Part of a small language model's weights: rotary positions.
MLP neurons of a small language model. Each row is named by its layer, matrix (gate and up: input weights) and neuron, and shows model dimensions 160-415. Each number is 128 + 32 x the weight over its row's rms, rounded and kept within 0 to 255. Numbers have three digits each. A neuron's up and down rows have the sign that makes its largest values positive.
Before each neuron's rows, "fires on" lists the tokens most often at its 100 highest values on Wikipedia text that the model never trained on. A number after a token or word is its count.

fires on: " G" 18, "ed" 16, " Goals" 15, "ient" 14, "alis" 4
L2.gate1214:089131114073107095125078113127140138172181092103112131168125116125152144141215119148147154202106089202128150135096140052118117132132118158125189170142126068174110164154145144137166134189102131171042107037166147116109160105140127106154158098205103129103123162147157137198153132081144122146094107143178130104147076106123072136086145152148139125094089144112120133119108148118105050155132114113141041127107169174125094122081108043124120148144068110141160131084093112138046118133117133129141132012068140168120089105097155106128167149173115136062090138122125097150087139099112143080089137090135160135082129121138108146088148149144089092105110120080024140138207144138114174101140124142124161133185112129144104183122143205140114137145118197090173173102130159064088115085130109
L2.up1214:117151084101130115124071118122146129150151094110101132157098132139125145130241069181153136240137120165117130114087129072094125108139055126114180184114117063174123149158128106095142127200099149200079152041151143145115121072125136140162204097167109119085086109096150143161153094085177138157092117134133080124119098130118091152081154143145160125085121176123091120107128147143147061127121121134154098132103193177129090100071097057117140181147092141115218109081099115119052184114130153124156132052053170186161096112124146095086153146189117153050094143114138082155086129057106118091059115120140132137118126106141069134097108164129118149111116113123043121155157164148124172074138121122120143117172145115128093193109155182135153150202143206066165155105132134066068120087136127

fires on: " as" 20, " be" 18, " Admiral" 5, "DP" 4, "ene" 4
L2.gate920:101132095144177157138135087139101184129151088193133173105105119073127138158149094128073108101163185125095108114090122173112118070100124137155139155133019136185189100153088120103145163126136109144106187084096113135163094151136165134103145126115120131130187192114061080154108130150115157090063079070097113127141164128179101109163140155144164163139145104154151130151151066126094134135183116089091179143198170106092114098123106149150132159078129136142116121101094129142134141165177147087131139117104138128154081140162155081132109102187152094073168098148114091135140131170125149146220104173141096138087187158109186192161082137145117142129110148166126113171152110106089137054103142179072142148151110094151135104117114178110103124104143188128121144090143154109118132132140141
L2.up920:090121092082148135104069107103160151125122119165146172101115133158148084121153135141116157119114124109121069118145156090114124100142139066150152124146135121077122125125183134144116060124120142125163111100106152168099047148186114119163162148160191052138148163128093107160164153159137157098131146147178153147119173111157117108136131147051141124132153128149172160136163110071104116148156160116106147143144121074145026185083089106096119156111096081115095102071135110136123139074165130068140114117149187145120100134127143190132119086106127107076141178202126128145123160091141118141124109127110141137077114173137119186086075140105132110097119118087167139130099142160084136149039107142086123179139099229151138145113124128182199146149132169093124094101179111171131167146132098

fires on: " B" 22, "B" 14, "b" 11, " b" 10
L2.gate444:174104110107090151131169141081164120088151137124097148101107081169167112168119097094096121108100111131100126144221126132103032138166158155119086122154111119115086115130110107142137188139148144103148110154135103087158168113134093100106180133144081084114125132142129122157108148159091129108109066140124098155171134121186157157169098148132138161123088146105086209122150161134084119146108121145128094145108161096111107126112124131149132153093107099087156078227074137135054152115126146141093070142130162073113130131123081153168123107117141114135137087108126139144130086092143142195104139127051077049135104115121170156139142113141110146111138106208084193168151107136105145131113124167114151105165105029147109142179122160134088190047162071157086144167168108072219145133195113
L2.up444:172106205160124150105176152138169149117147160180106152168093106120161151167098107122107123113120133139079142163156153099085084153145135114087103128130109166142067102130109101143069177144106110121141134130117138114203141086136135118125188181140138068107153118120115079164150190159085136095096088115124084137124159173127110126157094093098197098138081119104086197150155124149066126093125073148089130125157109141132133136081081136142119145101093117127162112166143124118069114204129076084123066144135134154079134112133129147112094134157150129125146116071125096120132084116091167180098175126103147123209135125140138079132115109159103104133141163157091179114189110138083129139107097157137105163143086082103070106163161140136102134057165120163124147214127128095132094167193129

fires on: "′" 45, "″" 43
L2.gate897:149126148163091153123110166161118105129168137103191159119099149145072116173122159092125093092061134157109130120121168068126076133159097114125191165141161151134194159085130125139132102114104154125230155120156080095133131180081115111096090111092126071160139121190091158124175161070103157098140079181189127098110141123148128158188134145198151136130160119144095088122143113149131159130097093174159191114122144213104136182113114115076112137101143156151144093120162099097126119174117146145145121101094141094098073111126140145162121154162105111129172116116125101171097136082163121105109131163146089134107121139142171124073146181168110156098084150121106150120160124123143167126139124139129062138120093147131109122138154047134191124167115195177110028159084153142131100137105117
L2.up897:149136121113156173089122133102132149104166121131084139096192103109167106135080079109146202125143127116184161083085060146157176156072132169081111172130140153178146128140133109112112126112145116082164098134158113174139100126113114142129139166114145146186174056135147083128091138089070108123129097067071120203152106151098127106177100088150104116145078100110135098181207136152149132108122125110140114130177125117110142107158125182157117110095132117176129119174096148139104174119144120155167148118144056218108105106231098148161112113125121169233108126128145135104131135153110098172108160122133157130160151177125055062111104082108157126147124152147128098139189134153125124122103079086165123185186177111086129091092133188118105094099167073108115107163153125136102147097136150

fires on: "===" 43, "\n" 33, "==" 14, "====" 8
L2.gate689:106161097177155118170086149115163115169141096088116085120114123101192143138128095203126131105154060066132156162161098133105092126072123096112173164111181100123148158115121119151101154121153143123109116085107132229100129159120120124097129161064204143107131143128128142127182125145111163124116118169178100109117112088094073130128096164108122125161130144090112151127101104130080116115136164216113124143134081085116177100142126144126130127099114092195214126139144100154157147134162161116141112190035123141149088106113152118132120112140142116148146081164089101106192162152178174118155170128155151111175117172203109108106091147117145144094151186110069080168151161115137132100107167115119141121123136108133142140070109139149127115163098140170073132154173120125154125118115090
L2.up689:127107120157094138073155086081155132149071109136110132109132136097123127116115208172124114098118135144121105124141145131087109121101073188119160137097146141170072152135167096123139089177150120091152102114086125165113109083122120092127097125137123068129159170103165148125126116119147156131195019142109114146132136099164133122103137100088154053096157099123123139116073128200122149103181081131154125128140102113122164156122136137118175132115112186106100138119131116178195063125204172103139136093133135133147103119099098093055114164070144165146111168112119099107113153154159124152087127144106121122134150141065130045078094115148094205157152036163103113160145143127145123164161127094107124157137197129127067116125104078128156068121191108106091166121075102089129111112127138

fires on: " 17" 35, " 19" 13, " 18" 10, " Queen" 8, " 16" 7, " 15" 4
L2.gate1047:115090097136110104139167170164190163131165124134111163150171126159155100109159145147155155128078106136106170133065060133118134141107099101136152189137130140158123112172062110060110083061107152127108094093089116151135120156120079157111117111134146064167151105093112103136107166055140095115111064089065169158150153124096070163122098111127086056110076137166106071132146131077106133186105155154055159129156143170123144160156102121185098147094089181104125156108145156125176126144116102136153116131126129137097116104117118111063094125092069145087120124108106147095084147112146125120183121130130088130087076144131100102118164160073127137108161110161128146101107163102160110126134100111130185129174066138127086109159125113080160118113116107122190099185133166083148118126139192
L2.up1047:114177097120171141121131147122079162131154100122119137154167097182155055157150097094108163098144125109129175177129162121131131122106141129110145096108193128176075138080078155150095144116160039165140183191127140121149094118088141174116131124147117130127149161146092080206105098172122120124137106191087143127120068158161153130129163178131098121122108124154099072116204127088111109113083125113129147126128141130154145163145116145123131162080143111064152090124162138205180106109141180077148098141131162131100125145112125094135086144107136094133085092064065086110107173185074141137169135085151147144125143134112136105145128130116073108124117109159202190103120131114113121111132075174179130192210081122156102139143149094113117155136111169073087168141188105145181149123079166

fires on: "%" 43, " Player" 7, " 0" 7, " Clinical" 4, "eb" 4
L2.gate875:125140075152121150133185159121087124100131126196164103096080192119147098080160154114170082079137177141110151178165151140127131114113063195080130132110173120172119100151109153130170162122138131125128127141114129184118142111163106096081075155081108086167136089173153133083145157165100067093147131116109122056131139075123105143160148154125139067109203130184145120180086154174157165094138126145140093127120121137137071118119138112141110122127109116102089111183162085160085082129052196124114149140112115100123122169107153094144149085171162184132130178168114152088081087188154150139153111157125171079135154160093158137100132070173145102127111126115154130143183104117157077129197147165148099033145133140156178086132116128114078118152184166112090158118160101186122131122078085
L2.up875:120115123140163143085188102108108134101145136151139112110156131175138085093164116151166107127119177079057151154122154161068156144160114163139129177120134126173116108171111133169179100122143163165084080150161199143086143075154134089146049146119152122132082122173115132118152130132094126102161125111109113053188144129175102129146148137132129050100153130136121170132060154155114159073162136165109107112182149136093150114171117109165135084087134148121152139190105085113086074124068161132087148155048107123107124153105080169126139093109119157111171183148162110111120110134139170137087096134154178135165138140087125107156165073165073148114153150150122140124137063154091075148150101162146150111134152147152153071167100126112096156116145144141108095135140091188159124122105090

fires on: "born" 22, "ville" 9, "burg" 8, " Series" 6, "ah" 5, " overlap" 4
L2.gate1086:131120129145103179144148135182162109053142151136090141143197114148115174143139094151118130085177148174130134169159131138098100140150143104144117167100108187101141136110123115071149158108122120169169128147114075089150094173130118100146121121145186156126159155111185184135143121136122155133166164090158140092129075084146133109174144128124087078077126157153076154186094063130164129160156157129109087151046168123149172109095099137144119143103151131140160069134107148138094154106155133155126147121141140124164116127160083122058126136086057108148112139112175126125140090110123133103157161086039129086093104103156059137115105121173120121242148098124159090080123120102116135121134069139101187108110116148085115130110104147114147151127138102125150173131184135186180131123112182
L2.up1086:141130122204134188185155157116137089120103144130163146190101157103159206158124092088149147174127126119138205132097150176116148130160121095116207121149124093138110121168137098156140041129082137141152085145116145133104177115145096118115114113154030159120109128108124104091133151070107189144065115095113135115137152150104136101183116137154149077143099126107135117157124118084134160169094138139121106143101137110088110104142151093117144108099134120146106082111138119132129163156159157159203218189136107132149102125152205088142137162141109126088107129144106130125123101136072096117036073112123045158156149104157125091154134141156142071128067193111181157130134114151116119155118147110134113113136123159124125072174139090155148113114075155133133109109143144107155199105100178

fires on: " RUS" 20, " NFL" 9, " NCAA" 8, " ESPN" 7, " NBA" 6, " Amtrak" 5
L2.gate629:147110145095097120102168118126102172157156102110156096117112093139096170181104161120107105115133126090170176135095101111141107069047140135176110138122204142084091091119123058127118111126099145155144072102128151072104158118134123073132114117124119121145134168105160140102112165120102217146071159139123141134111101162144128120156108131171093112116108139100162156093101130139134146157066134153159111144094138107102142151164115109116131153105095185134082146103107074105097151148069143079099165105132096144132104089133122162133158132164161109177098139162114147138141123081133103074176093138147129115194123114142074132150117096113160167115124138189057159163187123184170083082156085120101139115139109100104115100108155120079107141088143127127154084113125122122167074156091171
L2.up629:121156154087066145137161124150126125154153138142112106136131103164101171179057183126133105124112153090184170138095130106141144066060118098150134143111171138063081131116170081133130122127126111145152080121097135076133179114190109066152090100102109092118147133096169121094115145107126213172109173147125152098159123157119124144147110108176098094158118149076150101138127103139126168165064103121165110166091126117105127159142124119125146176095106167109109147116076082089128182158124158082085186136142110159138106111142111148145158170191152141157087132176113129127119130084110083084151099152139113117207122101161105145140093093128159158126094116178071136152134133167152069080178090118105126103118078106133108120116144153065121161126155094132176074107132113097148083172085148

fires on: "C" 55, " −" 4
L2.gate1021:177082140111156151195072139143134100153159091132147088204124141092135146096133178112151132220129163137146095138166074058114156104128110100127118142113078125190194061197133165096088134125153149076134134119148117071158142106125114141172116153119108143093120103141182147090075107131095101060121109147121160151142103123085121111102143129142151113125175061105112106112141129130103145146165092123131141145163110132129184171193108105145101088169097133099141119116103098128100137113152093085114141153071068086109153096099183094134143097152137169112171117106161142100149164127126082127186122087141128154147137135111186154134081161148131105121158124123067152126135091168129123082086108186086082082134114111175183066084158091183055144123146134123099211145136095183097107090134119
L2.up1021:164179170046148101164163135132103171146145104135078122136161166144126087016202142139146174170132170116090163114158146079159114082090175130172143114149084113131132133154202107191065072136160134110161162102103110053094119091109093112138067100121158128127141139114141127136068087105061177097139112114100159113098072113163138144082126110157149121153174142128104093130122113154158115152137181119117103093138060105152113107132148172146140107145227161106151150065096097160106090127138108181098119173142092088116158123095154135134142045098058128106146144078091147158152123090126084138202181058152112141142090139164094126113076155173089072103124138124173122138085107160183110130129149106131076098110138133173191097169129113125135157112116102143111147153119137153202090150160132

fires on: "\n" 65, " Center" 5
L2.gate1258:113191116116064103162135115128140166121155101094096083075141136139115181157121170178121101093114164116148106122133107136145102118107140123131138151153131125157156133136099192155155163189085105182081145153124173091129117103134185121154171153106080151155134097093187154097074123105114118126107161116175098132096124092085127103124119126103118124125175105151130151109082174126168130186083136187115165144184130119126111132154153134123124155142138157202173066089134136201136091107121116178130114124136157128133084142129153145108096137132092105115114125170126131132150125085149092140045110123155156122163071082165109099081120145133104159118110105128086135171146071126112113141144101114159153123155150113070129128098135108165098132172158075086152131127103173163242156105138087
L2.up1258:132155186127134127168139084154137170133105136091074115133131124148132121128127138175129124150094212140146142067151113069188134096129092100084159088145105111099118155140100161114160157143101133146098095118106162123104100182155084130089151124132188145151111089119162114165120147143101129090170134184186101132101151152157117102100127109146118159095157166067094130168109162105197116227144123107094096118166128104118128122142142130153121181126180155164179059131146142143156133182131110198161138137130152117153093110130044108104176101213092118159125142141113124161090168068093121101132154146072133126114099120140094015114173113137151118189128100156109130098144135106169131138143079074195132139141089127073077121142105157085081080133166117141186161140174131150206217106159091

fires on: " of" 37, " par" 8, " Johns" 4, " Pep" 4
L2.gate908:108143097113127106127159064134157097130119096129154156120171137122181131046125176098121116158178167114129104137043178091124122145101148112163138081137106095059169145134120116138177114149167150062116113144151067115159116196073116143134142183159097135173111116166131121105061135116094126161118114058125140160118098105095152144073136179136172135101112092128103089165180090144107052171154105122132152132109131134061111111123163138165103137172110127187160090183119080133101054060150093082064120131121082124124108135102137118132142140150166152220082120150139133092103151080125095142151138196194157105154100116062129082119129108095159131093143093152170127112133110109177144077127171075144139124140172136100146106171135172075102102151158134181082133096136134097171087129121069
L2.up908:147228125150122155084136158158130054120123073081124160133085101126100179148113151088168116211094112060139081206120136118158084105114031105097102127137123111107111077140104112060143165172142176092084091170121111108129120184076113147163165145151095098107086203187129089117122151134123135079109121089132146098138133124064128100091161200147118166126115082164129158129103133148135108114112067111119179106090151170113104134092116162188107119172118124183118055145116127099092124156107090091095145109072140093125087159108175131134066177162123147130137120145125165153132122124097129102152135081163161155124192136116095141173082066137183059124168083123116080096114157095118168105123141143063060082127140137068139086149129166088069127162185175115110186125115098076124070079080090

fires on: " $" 15, "====" 14, "===" 14, " Lower" 4, " higher" 4
L2.gate805:142168139080149091090101108107101165109217164133143150132157097106175168076136072125198126156097129110133084129137126130117098187158171128199137078090109119100124130086198057170144173084141113108068107131172107160113141103096136186188136090110149119133125168120137155139058145122151141109094142166139112153163090132083111159128159185197126093139087096056042109124145124178104151134153119126137114135123113081074133150165151194141115070138150127097089092102136142124105135147168140138049105217073131136121153132177165073147147160109160123112154195113112104122142121146193206118114117144097100126102084110145110121150152127118081144102117219140091136184116070160167125091147167125088141078116110145138159148207120077095091123152099119120144161157180097130111179079176140
L2.up805:128126152091120113097108177087127157163191155122155141169173116097151145105138102153181091158087169140147075111119135160111082160138183118151104111133106118106120146090205147150154158108139072146028104136168168153105127104085157217167157085141129151123142173124137122138057184103157156061093147130135093145124111139127126177152165116156123107131078072082093135149119122187074127110135123179099104136130104117109133137143151152117122078128108147099098117103177119121101148165147133150085108215098159184145158171211121085109154149176169130123158192121124098121142107146105162143101108178105143143102105132122142140115140106120106119080128182136106091202098098119201120133161125084099118137094139147157114135203139100108097118117121120141146149149199105127125128079183147

fires on: " U" 32, " San" 24, "U" 10, " Atlético" 5, " +" 4
L2.gate1309:161123138167147100203084180139164163110141127161118184108090124108155076079123134162098147205126096179182142136120147159088178093103109140110064160118121189128120096117112120068064182121096124169150125111164176139187079123164143104138143167100118139113131098122111094168100139088058152128146124161141157122167096113051148170100111169110122116148095112154154072188131119084159137131116079090127097137127135089180150132055104117084131125174125146129109139100155090117087126186109138175118152129132131137155109086122126169158081071136133103142107173136174120119205123135149059122054149083168109163124145133128121124158141097103108160167145163228151119113048122101097098136110173109128124119093142101137108078154148091112136074091087093125138176157147141125066082120112081
L2.up1309:174112149144153134182076154156181146096135137133136175121100133144138090071096119131094142144125064157198149125113142153060143077117113135124070147151097208139129072153137129028118161112083167105176119125166143132166084126153115096108123173089123136121086130141103138196101188126102143136158136123126153104155096119040122150091133224073132145179103106206171072193135154115178196115132090084120102160104144117190122128056118132060136096125108178132077122121153100131082145194133105152094160158106131157133144076112150165156100127122152108130140145122208090136160117125165077150042160102161101149088157153143177167151107111074122153188159134255184087123057130117104105150110140144102123101093147131129061095132160089098121106100091105151161150138170123102084125138099092

fires on: "i" 32, "ie" 12, " /" 11
L2.gate1479:180128108135137186182125154129117143200103068107161131132101096088074166133135131112165133111142158192133118178163160044086142164078095161157143101190116114145134051190173163134116134139133120099160154096096147142166109140129122138107124133104173142097095168124130131126117164145126094123192127082105126148111123138124116088058075123140194065135151099113062114220135132183092155099120136115136107101121159114155099120191139093194111156099092137101093103042111151119054092125127155144110118119127210141118111101164116174132145143109129118143193149099118183116135071153151127126144080133113097111112149119130119122105134150171117067125152122138109121096169160119196130074139137127135103094157131109084112089102054148121127184157066107123190134159160156137066195101143123
L2.up1479:127187188123155135127143120161107121184138090117174120156090138153125113119003083075108140139131179150137170190164142104140124127094129170130115152177161089152123086192201132147108085131127105126163120089055143130208100145080140124125126187112197101091139143061141153167080108191116070128129155121123106164105148152137149069113121159156153059106132118115107150149135120212171161147090113125125103088139156165109099113148139089158118124119129068145126111118132108105092117144113124117075165117148112202184133163154149075093076168097100115139162077129101176122149067193146146134106126121129088083130167103143144154153121184068150055135081137101096105155086193087137132158117149094047152101084111111153139049129120131132137155140076144130142107130149160105137190081105112